Weights of a small GPT-style language model, trained from scratch on English Wikipedia.
Architecture: rotary positions, no biases in attention or MLP.
MLP neurons of a small language model. Each row is named by its layer, matrix (gate and up: input weights; down: output weights) and neuron, and shows model dimensions 96-223. Each number is 200 + 30 x the weight over its row's rms, rounded and kept within 0 to 999. A neuron's up and down rows have the sign that makes its largest values positive.
Before each neuron's rows, "raises" lists the tokens whose logits its output raises most directly, leaving later layers aside.

raises: " them.", " it.", " it is", " they are", " those"
L9.gate1244,216,201,214,214,174,251,177,179,143,188,270,237,222,203,133,184,234,173,200,218,201,198,222,228,217,177,170,193,214,228,209,125,248,172,173,234,260,207,196,169,230,171,254,241,166,213,183,228,195,169,200,184,186,229,194,206,215,232,265,236,213,212,179,150,183,171,189,232,222,183,197,149,186,227,217,176,181,173,217,241,231,178,195,272,231,248,223,155,180,230,247,217,170,148,167,188,206,257,207,224,238,162,133,162,197,173,209,154,193,219,247,224,195,256,193,233,231,204,221,284,172,165,186,221,147,156,252,177
L9.up1244,207,197,190,243,255,215,165,191,178,201,229,185,184,187,177,199,187,187,168,175,190,234,243,191,118,200,153,196,199,217,253,239,184,209,224,186,229,165,182,177,197,223,150,169,180,164,174,189,182,206,183,196,225,229,233,229,245,175,197,183,155,189,199,179,210,176,181,225,188,188,148,180,183,205,140,179,159,162,226,211,213,186,171,177,175,210,195,214,233,239,190,185,164,159,206,247,161,217,242,210,207,217,132,232,212,209,234,235,168,222,136,249,161,217,234,205,148,175,248,189,220,160,192,156,201,262,201,170
L9.down1244,148,230,195,189,226,283,187,220,206,248,155,206,220,198,177,178,186,217,205,194,176,187,237,212,169,158,201,194,203,192,214,215,212,223,147,155,232,193,217,175,140,234,275,190,203,187,231,164,203,197,181,246,220,246,104,203,183,168,214,179,204,200,202,178,224,170,295,209,159,197,217,177,220,207,241,220,151,194,178,207,203,179,157,244,209,233,196,196,163,204,209,173,215,214,214,186,208,195,248,112,165,197,238,203,214,138,182,235,149,196,204,205,181,202,175,284,231,210,212,202,193,221,171,264,203,191,196,206

raises: " weeks", " time", " years of", " years", " months"
L9.gate921,237,173,227,249,206,230,202,223,209,242,190,173,183,159,208,222,238,154,182,197,190,251,245,259,184,147,235,234,180,206,152,213,188,207,173,271,221,140,158,170,212,193,225,119,230,205,172,236,208,218,230,243,156,208,216,221,175,206,210,215,227,279,195,170,224,194,178,150,192,196,192,263,208,167,208,248,168,183,205,202,177,214,181,230,247,149,217,137,231,193,237,219,172,202,115,236,171,201,173,190,151,193,194,206,213,164,194,233,192,167,238,201,212,197,214,178,186,189,225,183,198,229,227,216,189,196,205,190
L9.up921,156,172,198,236,162,205,255,176,192,155,215,182,207,213,203,217,224,134,154,166,160,228,253,196,181,231,178,229,156,170,200,238,168,145,174,196,195,177,181,209,168,149,164,229,182,192,233,200,201,174,175,179,226,187,203,179,168,196,216,150,174,169,168,206,198,220,139,240,277,186,250,205,279,192,175,192,210,186,154,212,232,209,163,174,214,195,162,169,177,168,213,238,174,213,159,185,152,216,196,186,213,168,220,162,173,228,162,212,163,151,250,188,257,159,159,194,289,215,195,225,156,197,230,169,216,165,202,167
L9.down921,167,158,154,237,171,204,166,209,217,188,218,160,176,210,217,210,185,164,207,160,196,257,223,277,219,191,191,250,163,153,238,189,162,180,184,209,194,155,118,200,202,183,227,130,217,172,177,228,198,229,164,196,190,208,209,206,148,205,185,223,265,204,181,186,189,199,177,167,229,209,216,208,201,235,201,289,157,201,182,247,157,247,147,194,211,133,236,189,181,178,246,207,206,264,152,232,177,199,226,210,145,238,187,222,220,179,224,190,164,159,205,177,225,170,199,227,201,215,203,253,209,161,181,178,224,195,217,233

raises: " that", " that they", " that the", " that was", " that is"
L9.gate394,244,220,218,213,216,152,218,200,149,239,207,225,137,235,245,201,120,209,218,166,238,257,242,164,155,191,162,200,181,197,196,155,208,210,182,188,223,226,221,209,246,224,192,179,216,171,186,232,213,244,209,195,219,123,179,243,198,198,196,191,201,221,239,186,227,209,248,143,231,247,216,173,242,239,231,178,158,194,229,187,214,229,160,226,203,194,208,208,221,200,193,180,222,213,180,233,216,222,248,187,197,174,234,162,175,197,189,203,134,142,173,158,240,166,195,191,205,173,194,210,169,187,213,174,202,120,203,195
L9.up394,231,181,156,205,197,201,201,218,193,185,211,183,198,214,214,181,195,198,227,199,175,211,117,206,247,223,211,223,191,183,198,193,185,174,205,201,230,194,199,193,166,152,198,176,227,134,184,210,153,224,193,162,154,155,153,190,202,184,236,219,192,187,211,234,142,231,218,187,165,209,239,200,184,222,216,252,179,170,157,209,215,229,206,212,162,236,196,167,185,219,225,216,218,206,242,185,192,144,150,257,180,175,208,214,222,137,205,184,162,179,197,249,222,226,181,193,181,147,203,151,206,165,162,163,190,222,188,241
L9.down394,238,205,239,159,228,220,198,187,210,162,155,255,223,215,165,213,176,232,216,190,155,172,225,228,229,174,157,207,176,195,219,199,197,167,190,170,180,162,160,146,251,192,222,161,263,158,145,185,167,228,222,192,250,244,200,180,192,218,208,207,196,175,215,184,229,130,254,208,206,181,194,170,195,157,213,204,183,188,185,180,221,163,165,218,167,188,222,278,249,209,202,207,198,199,215,156,182,183,224,180,192,190,214,254,223,264,209,152,189,166,158,199,172,217,191,206,150,174,237,253,235,220,233,184,231,217,125,179

raises: "3", "9", "4", "8", "th"
L9.gate3839,209,171,197,241,169,200,247,150,192,182,199,210,203,162,168,219,158,214,190,200,264,226,182,195,189,216,274,195,173,182,206,190,208,206,188,190,171,228,259,131,164,147,206,258,217,158,182,190,175,182,193,191,248,210,232,213,166,189,254,228,174,208,190,217,202,193,256,169,186,202,215,160,165,238,150,241,200,235,202,201,235,230,225,205,183,182,277,175,217,181,213,198,197,219,196,204,100,191,246,230,134,161,196,203,149,191,233,211,200,210,178,227,206,185,207,192,218,167,198,201,170,206,244,135,146,234,243,260
L9.up3839,171,223,249,195,277,230,192,198,215,186,229,176,182,155,226,201,209,210,207,227,155,202,218,251,233,209,202,173,171,202,206,172,187,209,245,209,152,246,229,232,187,209,165,173,220,193,175,199,175,193,155,240,281,181,180,238,206,183,217,189,206,159,168,191,209,198,200,183,192,170,206,131,152,223,217,211,165,204,223,248,153,182,224,229,212,177,164,213,160,191,220,194,244,231,233,170,137,167,197,197,234,203,233,212,183,181,147,231,184,234,218,164,172,194,241,254,256,203,204,250,182,238,189,132,224,220,185,207
L9.down3839,227,168,236,213,189,244,188,211,162,215,234,183,233,208,256,214,231,243,232,226,148,183,221,164,196,146,248,171,178,190,193,164,162,226,230,212,214,201,170,209,188,224,182,231,223,212,201,204,247,157,181,244,223,149,201,246,189,200,229,159,212,185,211,153,174,173,166,218,155,175,136,170,146,195,210,131,164,169,244,200,206,148,259,228,169,197,241,228,165,230,219,230,245,178,182,185,208,191,213,214,249,257,225,174,187,206,142,214,189,206,230,207,240,206,249,220,208,198,189,232,175,223,179,155,198,186,114,229

raises: " are", " were", " have been", " have", " are not"
L9.gate3879,202,195,265,171,198,208,192,232,147,211,239,234,221,175,230,184,241,206,190,216,227,262,246,184,170,201,236,242,240,198,247,182,229,283,185,147,235,152,135,204,158,222,235,184,152,208,178,174,156,177,245,200,162,141,197,209,158,178,280,213,167,182,207,167,228,202,240,189,211,235,234,169,201,148,214,297,165,254,213,208,234,205,156,203,186,162,239,214,201,255,242,208,189,152,187,220,222,217,207,200,248,202,222,227,222,210,189,225,184,173,227,211,165,196,168,194,213,184,230,230,220,243,189,178,179,183,194,143
L9.up3879,202,192,191,220,236,141,253,187,177,245,200,148,209,239,198,190,130,140,178,171,149,251,161,122,207,175,203,188,193,248,202,210,214,238,167,188,206,214,211,212,172,219,197,218,190,188,162,180,154,222,231,198,184,229,254,232,198,190,184,199,214,249,173,202,192,223,191,164,198,234,194,169,237,177,192,160,188,199,205,158,232,192,204,239,172,147,217,179,263,250,250,130,233,176,181,233,244,197,144,228,191,187,238,245,180,168,252,195,237,274,143,177,209,233,197,198,123,228,171,217,199,214,206,151,203,167,170,214
L9.down3879,243,214,157,189,204,154,203,152,143,212,220,233,202,211,178,174,228,211,225,219,172,234,143,152,220,225,248,167,201,226,177,188,217,187,256,196,138,192,152,189,179,168,160,199,198,207,220,190,143,207,185,169,171,197,203,266,173,209,182,160,196,161,194,220,226,219,126,160,242,224,188,195,230,201,208,219,253,189,168,163,176,200,157,198,251,229,182,194,270,204,186,223,214,235,181,212,226,162,184,250,218,228,194,117,195,213,220,160,207,191,225,177,259,204,205,206,161,170,204,227,205,201,194,223,236,153,271,178

raises: " Mexican", "í", " de la", " de", "ín"
L9.gate1692,185,247,203,151,232,212,214,246,243,231,196,206,177,242,183,235,241,186,183,162,201,264,211,213,153,201,242,222,193,236,213,201,222,209,130,236,183,234,215,186,172,170,206,178,208,167,271,191,234,195,196,214,236,197,194,179,230,197,241,196,183,212,182,209,179,209,204,224,178,181,211,264,208,196,242,214,258,228,251,186,232,237,220,262,209,228,187,154,236,199,238,233,204,222,203,165,127,228,204,180,196,153,185,177,216,177,191,220,176,202,157,170,200,245,147,189,234,170,234,204,179,185,243,142,167,215,197,241
L9.up1692,201,181,214,165,189,164,247,254,211,196,193,172,179,209,187,206,222,213,188,147,187,262,268,217,175,242,240,184,224,218,194,173,225,198,232,153,192,187,248,199,183,215,198,205,181,225,218,184,204,252,192,177,226,153,183,242,181,163,204,184,220,173,155,217,162,151,180,188,137,172,200,222,150,151,235,222,240,236,196,259,225,223,216,187,175,150,208,212,179,216,173,226,255,215,221,247,195,207,242,149,203,204,151,165,203,197,189,163,197,218,188,168,165,223,229,205,193,188,253,247,218,204,154,172,197,266,153,260
L9.down1692,139,183,195,125,229,192,249,247,212,193,194,190,188,231,179,145,248,182,207,169,163,214,227,198,177,210,276,198,172,171,210,249,188,257,225,187,162,194,208,182,213,184,223,230,204,255,273,252,196,268,219,186,217,144,186,196,216,200,182,184,175,191,225,204,210,162,210,184,185,178,201,209,180,213,202,280,180,137,272,224,175,236,209,205,163,212,154,169,223,183,189,219,223,225,213,206,185,158,218,177,187,198,212,238,204,178,208,211,242,213,182,208,191,223,221,180,213,176,215,268,212,159,227,152,156,241,241,222

raises: " were", " are", " include", " include the", " have been"
L9.gate3756,219,227,229,183,206,188,186,145,189,211,216,211,210,180,177,189,210,169,198,193,229,248,209,175,144,187,231,172,210,199,255,158,257,239,146,174,199,138,164,225,173,224,226,206,164,199,206,180,180,181,204,211,139,190,171,255,193,192,242,220,202,161,166,255,216,222,203,225,258,209,228,235,231,188,242,218,211,172,187,186,205,193,213,177,203,203,251,163,189,232,241,256,174,193,196,202,188,194,218,277,213,251,199,244,211,173,180,178,228,181,223,213,214,185,185,220,131,187,159,216,189,211,211,161,185,125,226,161
L9.up3756,153,191,241,239,206,168,158,199,158,196,186,197,189,157,167,152,217,203,151,195,248,188,214,180,205,176,229,202,239,200,151,163,189,190,193,146,195,188,133,238,165,231,212,225,194,249,209,186,146,147,169,180,140,174,193,220,138,177,215,265,236,177,161,217,188,231,233,209,226,251,189,193,227,178,161,196,221,174,161,185,193,273,183,182,217,115,253,172,240,217,223,208,170,227,173,264,208,252,169,184,218,176,196,196,189,141,207,226,219,182,226,193,214,198,226,213,177,158,211,201,216,191,218,147,187,230,223,200
L9.down3756,211,176,189,177,196,191,186,190,149,229,192,206,219,206,172,170,213,206,222,177,229,197,185,226,205,188,207,180,206,193,176,187,165,217,181,197,142,177,195,193,170,224,191,217,200,199,184,131,173,208,137,156,199,253,194,137,166,162,223,173,273,185,199,178,198,197,265,218,213,247,216,177,217,188,193,255,220,178,200,186,195,237,99,233,213,197,186,196,240,188,172,192,178,202,178,222,217,167,160,193,272,177,232,130,162,206,222,181,202,225,181,215,257,199,192,218,191,210,211,237,200,153,193,162,221,206,207,229

raises: " it was", " it is", " they were", " it", " they are"
L9.gate3273,204,200,249,180,167,217,211,163,229,213,230,209,154,219,213,218,191,166,210,200,218,211,174,208,216,181,163,188,229,191,200,202,247,222,228,255,256,171,190,154,257,234,180,230,185,178,231,223,152,145,200,221,229,173,195,223,273,183,238,211,173,160,202,192,220,171,228,212,212,168,204,195,154,188,211,203,123,194,144,180,198,175,202,202,223,161,202,178,227,247,217,228,210,125,193,290,235,175,239,214,219,203,183,170,237,163,216,206,195,214,227,225,222,228,150,192,215,213,183,250,173,199,213,193,161,165,190,139
L9.up3273,194,207,185,199,238,197,179,181,171,242,205,231,146,194,164,223,149,178,230,218,179,166,197,177,227,202,151,188,232,240,197,281,229,172,225,250,179,245,204,184,245,241,230,251,240,180,282,194,160,156,208,265,198,215,237,162,196,180,181,199,153,172,187,252,212,155,191,183,217,115,208,189,184,185,145,246,174,239,182,230,177,224,234,218,167,201,187,170,184,224,157,165,225,268,189,197,229,192,259,143,204,169,245,179,164,147,219,166,213,208,199,172,222,144,198,246,261,168,158,205,209,146,200,231,224,188,168,188
L9.down3273,190,238,198,159,182,239,242,196,178,221,184,232,190,209,171,200,170,202,237,223,154,232,163,224,200,171,164,232,213,173,227,171,155,168,229,242,212,193,176,210,205,235,212,218,185,173,241,225,192,181,246,206,240,167,223,240,244,184,189,184,150,173,200,256,182,187,220,185,172,194,169,205,137,209,194,223,202,206,192,255,160,147,158,227,184,173,173,168,223,212,169,209,191,149,252,284,196,183,214,188,197,221,206,228,203,211,185,210,130,235,186,204,170,188,138,253,219,190,181,203,96,215,205,205,218,227,186,216

raises: " to her", " for this", " to this", " to the", " to his"
L9.gate666,212,161,204,164,188,221,204,169,222,192,181,202,171,132,273,200,207,165,191,218,247,236,205,218,170,223,244,163,197,184,194,166,154,231,118,213,234,160,208,221,183,197,228,197,154,205,258,164,163,189,173,224,205,177,145,237,247,214,215,181,235,239,206,265,201,186,199,236,196,225,225,209,232,254,223,219,195,217,145,181,178,230,214,173,251,215,228,200,202,173,251,209,249,176,205,220,170,215,218,204,212,236,217,209,137,145,232,246,188,207,244,207,201,229,187,176,158,203,232,175,197,208,166,193,202,188,262,179
L9.up666,128,228,227,213,250,189,218,249,166,188,193,206,182,212,236,188,223,206,176,208,154,226,231,223,199,193,173,198,185,191,150,222,144,211,218,233,208,171,207,196,190,227,198,195,148,150,223,214,182,217,159,201,218,173,229,205,175,234,230,168,181,214,161,224,170,239,171,152,180,258,190,232,212,181,207,189,189,186,115,198,209,248,226,199,235,198,159,239,202,182,170,224,177,173,176,155,211,217,174,155,202,214,225,210,198,174,178,235,226,195,200,178,203,226,262,284,204,232,238,230,177,216,191,169,236,281,201,206
L9.down666,202,234,216,183,215,224,176,215,193,166,162,208,179,214,214,213,187,221,196,229,163,164,224,216,193,183,180,224,230,164,185,190,200,225,189,191,221,180,237,202,232,239,215,176,234,168,228,220,201,258,118,225,211,235,142,176,179,215,191,207,239,252,205,236,187,227,204,214,183,200,189,145,188,178,212,274,183,224,195,205,174,211,228,202,184,240,176,174,212,206,195,166,193,204,200,209,273,221,166,160,208,204,194,206,247,170,202,194,254,172,197,198,193,227,259,230,194,208,274,187,168,248,169,178,217,239,221,182

raises: "9", "3", "8", "1", "ms"
L9.gate3219,211,179,170,245,165,241,245,226,186,198,252,225,219,200,167,275,257,209,200,138,202,250,207,222,201,224,209,246,151,214,197,182,197,201,154,216,230,216,187,182,191,148,164,197,182,156,212,249,205,214,231,184,252,184,206,165,221,190,184,198,214,222,215,188,154,184,199,183,158,216,164,181,156,211,146,199,179,190,193,212,264,193,220,202,178,204,198,169,133,226,251,197,215,245,209,171,194,210,222,204,175,201,244,176,209,177,218,240,152,158,208,175,212,203,196,198,229,159,200,164,191,183,248,215,195,202,202,196
L9.up3219,206,161,156,195,162,169,156,244,192,108,203,195,195,185,193,200,268,211,183,179,205,219,180,195,192,184,226,188,215,197,158,218,246,198,172,151,170,203,165,242,210,153,201,177,199,213,184,224,177,191,194,183,162,208,134,207,245,201,248,228,173,184,242,224,186,180,185,232,152,208,199,177,194,183,198,144,171,224,237,219,187,201,237,178,257,208,186,136,166,170,197,273,223,210,210,134,197,199,255,218,165,177,188,195,203,191,206,235,228,207,186,194,236,177,199,210,239,183,165,196,183,192,172,202,169,213,222,237
L9.down3219,199,160,245,219,220,215,200,200,226,208,221,208,202,215,192,221,204,191,193,180,212,199,181,193,238,217,211,186,194,197,161,194,186,230,184,193,223,232,167,178,157,171,183,188,232,209,184,176,241,225,207,184,222,220,133,171,195,168,164,172,214,255,200,181,191,211,177,237,201,216,135,178,134,190,182,179,200,159,224,191,268,185,205,202,204,116,202,235,160,208,240,204,249,188,220,173,189,194,197,213,217,202,220,174,171,220,189,239,182,183,210,206,188,229,232,220,295,160,176,206,187,253,224,164,214,165,165,160

raises: "ing for", "ing on", "ing to", "ing in", "ing with"
L9.gate2808,257,183,207,200,233,169,149,235,169,199,177,236,192,202,252,191,226,171,154,185,148,218,214,185,198,194,288,167,200,205,194,232,211,202,173,208,214,161,230,216,223,167,187,196,203,219,177,225,169,249,238,211,170,203,223,201,154,228,225,208,205,202,207,195,175,198,157,174,192,150,139,184,204,180,191,199,150,221,227,159,153,193,187,200,171,213,180,162,245,168,213,159,137,205,156,139,186,197,240,221,218,210,180,154,185,198,201,146,198,195,195,242,203,246,180,191,229,231,186,198,224,141,218,196,186,155,216,200
L9.up2808,208,240,173,176,167,200,215,196,253,142,308,227,160,165,187,243,197,235,229,260,177,160,260,213,179,191,155,236,203,236,217,179,222,216,207,195,226,144,225,226,233,267,185,139,188,196,226,172,248,179,186,219,146,175,180,155,221,257,167,224,167,191,225,230,200,154,222,179,194,226,156,244,213,230,236,147,246,247,243,191,208,208,231,196,260,176,210,197,173,177,158,182,213,201,178,190,201,170,161,196,222,197,227,250,129,211,250,233,202,190,238,229,247,195,207,214,208,155,182,196,185,237,187,218,225,183,199,172
L9.down2808,157,205,228,219,268,146,196,179,203,218,224,214,200,205,218,205,206,204,199,209,179,192,183,226,132,185,260,217,215,217,200,246,168,193,167,214,206,209,202,183,225,199,219,218,162,190,186,212,191,227,239,183,166,193,177,171,200,174,215,190,234,271,173,177,151,180,166,192,143,190,145,134,199,160,171,233,217,127,171,174,169,199,219,166,184,185,177,225,233,160,170,185,188,234,219,131,180,209,229,200,187,212,182,203,160,162,195,211,211,206,216,191,242,207,186,210,213,197,205,274,200,131,160,228,241,190,233,186

raises: "ilip", "ergus", "ourth", "ather", "inal"
L9.gate4179,242,214,165,181,174,277,198,174,173,179,214,214,210,219,116,252,198,204,193,246,255,184,157,198,196,175,196,231,209,258,189,99,235,158,214,253,232,170,199,184,225,182,233,212,216,191,192,242,202,193,206,198,151,190,178,242,239,157,238,257,242,220,231,215,166,178,214,232,191,213,204,197,187,162,188,238,189,230,204,177,238,167,257,240,181,187,188,163,170,241,224,205,199,225,228,185,134,224,220,191,183,190,220,179,178,174,164,179,176,209,171,203,208,175,154,206,250,237,183,160,180,214,241,187,147,218,228,222
L9.up4179,176,243,176,223,206,204,200,231,202,205,257,162,215,173,229,206,197,181,209,158,186,175,184,231,234,252,190,205,190,248,223,194,214,159,173,207,199,199,150,195,213,184,214,238,214,194,109,188,177,226,245,220,163,219,201,180,147,206,227,189,160,171,194,178,213,210,204,226,222,230,193,175,217,243,204,182,237,196,155,179,187,181,246,222,165,194,191,196,217,240,208,181,171,208,166,240,254,194,156,182,185,214,170,171,179,177,166,186,130,200,212,174,219,223,160,188,218,250,191,186,152,173,187,185,231,218,188,153
L9.down4179,181,231,167,188,174,206,238,207,222,188,225,147,204,152,219,174,204,240,189,217,171,212,167,230,244,220,222,153,214,220,207,123,212,159,189,250,165,191,155,216,199,188,225,203,192,175,147,170,223,214,212,212,188,222,203,155,207,200,209,188,202,207,153,213,194,193,207,211,186,239,213,214,197,216,222,188,217,231,190,177,206,145,293,218,218,206,191,205,182,194,260,187,217,233,204,204,194,192,194,181,207,231,202,248,212,186,179,186,127,185,195,209,186,197,202,192,259,236,202,164,200,237,166,190,221,280,230,198

raises: "\")", ")\"", "a)", ")===", "\")."
L9.gate207,237,201,248,205,237,144,184,175,237,144,221,150,206,197,129,207,210,253,230,174,165,171,179,165,194,183,232,181,192,217,177,213,242,243,236,250,160,202,212,183,179,215,206,181,207,224,182,219,193,251,176,212,203,157,209,234,195,164,196,207,152,214,155,230,171,209,197,210,196,159,238,208,163,167,222,181,165,253,224,205,169,208,215,248,175,174,183,192,233,214,137,153,226,174,231,206,203,203,217,236,243,209,262,212,206,190,219,177,190,188,220,171,158,196,230,233,176,187,146,170,196,217,221,213,177,226,227,202
L9.up207,157,182,188,187,182,153,144,207,215,232,154,239,178,241,221,161,170,185,218,168,188,244,144,190,236,233,180,214,197,171,216,244,245,172,230,163,130,164,136,160,173,176,256,225,184,192,210,227,182,171,214,220,203,202,227,196,179,195,158,185,277,195,225,161,196,151,222,245,198,180,113,198,178,163,163,151,265,201,230,173,200,225,191,159,228,213,253,195,200,224,240,212,210,193,169,188,194,175,189,229,220,196,182,201,186,249,246,194,239,201,191,174,191,204,167,235,190,138,218,144,234,262,204,188,246,211,185,200
L9.down207,197,192,171,193,231,245,226,162,229,197,206,204,180,176,211,215,216,153,217,184,261,201,226,202,169,222,259,174,171,194,210,177,197,237,258,217,225,220,184,244,229,205,239,244,198,227,202,177,217,184,187,180,159,207,177,226,186,212,206,202,147,161,186,234,175,204,172,224,204,205,204,180,192,204,165,179,174,153,200,198,266,194,160,206,186,210,230,167,211,254,159,207,202,198,171,215,205,194,169,212,151,237,169,185,235,194,174,180,171,154,233,174,239,157,149,212,164,174,192,208,213,214,244,157,262,199,107,223

raises: " families", " respectively.", " sides", " rivers", " seasons"
L9.gate2623,255,217,196,205,157,180,174,189,175,201,199,210,193,211,152,204,197,216,194,247,171,191,167,252,195,147,140,204,240,186,184,164,174,194,206,199,201,222,165,216,193,201,228,199,190,196,214,186,156,159,209,219,179,224,179,187,204,145,268,158,189,160,158,157,238,151,247,178,161,198,209,161,188,124,224,197,186,165,176,199,150,217,220,175,239,159,226,145,182,209,193,167,197,200,230,200,220,238,187,231,166,218,231,157,195,185,197,226,239,156,185,226,209,226,223,211,153,233,158,218,187,174,231,181,190,186,240,241
L9.up2623,205,191,212,219,199,231,161,219,148,220,224,179,177,176,186,186,182,207,167,194,201,168,224,234,192,213,161,115,175,233,195,207,209,188,219,216,195,250,178,213,181,175,189,210,130,224,177,203,182,187,191,228,238,186,219,160,222,150,219,207,171,186,168,197,185,206,205,217,175,234,195,140,177,174,177,209,250,221,216,211,162,229,174,190,197,181,176,200,210,217,164,215,173,211,191,185,190,236,199,227,189,203,212,182,195,225,208,200,197,221,173,209,250,201,218,204,172,228,172,196,217,169,246,175,205,215,230,196
L9.down2623,219,182,167,198,203,175,195,228,151,226,196,180,157,266,212,199,239,215,234,161,159,174,223,182,241,229,157,156,178,228,201,191,214,141,203,199,189,221,233,186,150,160,161,189,205,196,225,217,235,198,158,209,214,177,199,175,139,189,224,235,179,207,155,213,199,183,178,257,245,237,209,184,232,211,198,251,250,211,222,178,179,213,155,243,207,166,172,192,195,217,188,199,123,219,213,235,198,175,138,203,223,188,222,212,184,179,166,213,192,232,153,239,195,166,195,241,185,159,146,146,254,187,221,174,264,192,289,210

raises: ", Ohio", " suburb", " province", " Valley", " County,"
L9.gate11,196,166,278,175,210,200,206,254,178,232,197,204,215,207,180,150,168,207,206,170,250,173,206,167,211,214,216,215,160,210,247,219,185,190,262,221,202,237,180,201,193,211,215,201,177,190,252,209,248,234,237,216,204,121,179,188,216,241,202,219,231,220,206,188,178,256,262,183,172,217,163,251,220,146,175,192,241,180,185,260,231,241,207,208,147,170,203,226,177,188,212,218,176,230,165,178,207,131,214,249,213,209,155,238,177,164,181,156,171,207,257,192,187,190,217,236,170,257,216,226,193,244,164,152,219,180,199,228
L9.up11,196,160,203,185,210,188,229,194,197,159,217,194,235,238,261,214,194,201,182,199,254,221,220,213,207,212,186,225,220,239,213,202,183,203,202,216,179,203,224,187,166,216,213,192,213,178,167,241,249,155,213,219,217,213,172,152,220,178,241,140,217,252,211,203,154,256,196,188,216,191,130,178,153,220,237,227,230,220,202,209,184,189,240,228,174,202,191,213,133,188,195,202,197,201,217,163,217,174,147,201,215,279,157,208,122,251,183,177,139,197,190,195,262,225,195,181,141,205,230,206,166,237,179,191,230,151,188,228
L9.down11,183,250,150,198,188,214,164,164,228,212,180,210,141,211,173,178,197,171,180,245,122,202,227,169,189,197,169,184,213,184,148,183,195,203,150,179,177,164,187,219,210,180,188,210,214,223,220,178,154,228,217,195,165,217,222,226,187,223,149,235,147,125,154,243,229,145,162,197,170,207,219,188,245,192,188,204,198,159,194,159,209,213,176,191,237,197,214,160,209,190,181,178,217,207,212,234,155,231,222,149,135,134,223,203,286,153,209,201,259,193,197,216,199,211,168,216,232,157,191,176,205,165,202,263,149,259,161,197

raises: " to", " to his", " to B", " to the", " to her"
L9.gate956,207,270,218,225,195,231,204,180,172,187,217,215,189,200,168,176,241,186,212,195,244,178,172,159,219,221,197,187,176,128,248,186,194,226,197,154,218,203,216,198,173,226,191,158,197,180,198,152,173,192,192,251,199,194,167,178,201,159,212,260,206,191,257,173,214,217,211,261,180,145,227,196,186,183,217,200,170,234,188,161,200,219,186,201,150,185,189,170,180,204,180,189,181,191,187,161,229,264,170,181,138,171,172,196,156,154,158,218,209,184,217,218,220,215,220,235,218,204,178,169,164,226,250,237,202,208,255,131
L9.up956,177,225,177,154,209,234,166,214,166,210,182,228,218,148,263,230,220,231,217,231,157,217,176,255,201,189,197,250,171,209,263,225,199,252,162,226,216,216,207,257,189,234,246,153,215,187,258,192,203,140,210,235,226,196,148,266,235,188,201,174,208,218,219,244,195,191,191,163,189,241,189,144,223,197,165,184,191,159,201,181,208,178,164,235,193,187,175,177,205,190,137,203,241,161,222,165,162,202,258,207,209,175,208,183,216,166,179,234,244,223,182,188,243,199,170,236,209,170,200,272,144,214,209,192,210,189,221,154
L9.down956,216,247,226,150,169,215,192,174,190,206,208,270,251,202,209,168,228,189,178,199,202,180,180,185,181,254,218,241,166,172,257,211,220,229,151,187,193,206,230,217,202,156,205,196,188,188,261,209,207,209,217,208,167,162,128,156,209,173,248,215,206,165,218,208,191,187,184,216,172,180,222,177,169,176,121,210,235,179,178,217,214,212,217,232,149,208,194,219,170,219,218,179,185,170,246,175,214,246,208,181,246,220,271,221,179,184,134,253,204,177,165,174,166,249,199,200,197,199,187,178,195,201,207,227,226,239,151,168

raises: "5", "8", "7", "6", "9"
L9.gate4381,198,223,184,200,151,185,245,182,182,192,205,219,201,200,157,152,215,168,221,251,168,217,208,187,187,164,195,189,220,221,171,231,178,213,217,222,193,241,221,187,232,208,140,229,172,197,188,208,192,238,218,195,182,212,210,233,215,175,193,207,163,262,211,238,177,186,276,177,220,195,198,198,208,243,204,193,203,237,186,186,231,215,225,211,245,214,229,153,207,176,240,247,151,213,197,149,126,217,234,234,191,212,242,211,151,206,214,255,155,191,180,182,222,216,180,237,219,224,228,168,181,254,253,149,215,193,223,227
L9.up4381,239,188,264,194,199,211,164,230,141,119,204,212,196,178,164,212,203,169,151,241,199,146,178,168,152,206,162,164,183,198,214,173,251,174,195,161,211,192,249,183,125,183,190,193,212,159,145,183,191,243,218,183,258,205,144,255,209,211,231,217,215,216,239,227,208,171,225,226,176,202,166,161,198,203,203,195,194,227,197,202,214,191,227,175,188,149,181,172,165,207,232,173,191,190,199,154,214,178,200,198,242,159,178,181,205,268,201,186,174,140,195,205,167,206,161,204,256,181,206,213,210,231,248,157,184,206,205,199
L9.down4381,274,193,222,215,214,213,193,225,191,205,189,154,214,175,193,215,161,195,224,207,188,163,202,167,142,285,132,160,276,197,225,176,225,204,234,169,246,202,193,166,193,193,158,183,243,159,163,187,244,225,186,215,185,184,184,213,126,246,228,165,217,190,214,195,147,166,230,184,119,236,180,138,196,190,244,168,177,248,214,213,229,208,228,203,198,211,179,254,179,239,208,222,169,196,187,156,223,172,255,228,216,175,172,199,193,183,187,170,137,205,245,195,201,227,181,203,202,206,204,171,185,196,212,211,168,207,151,150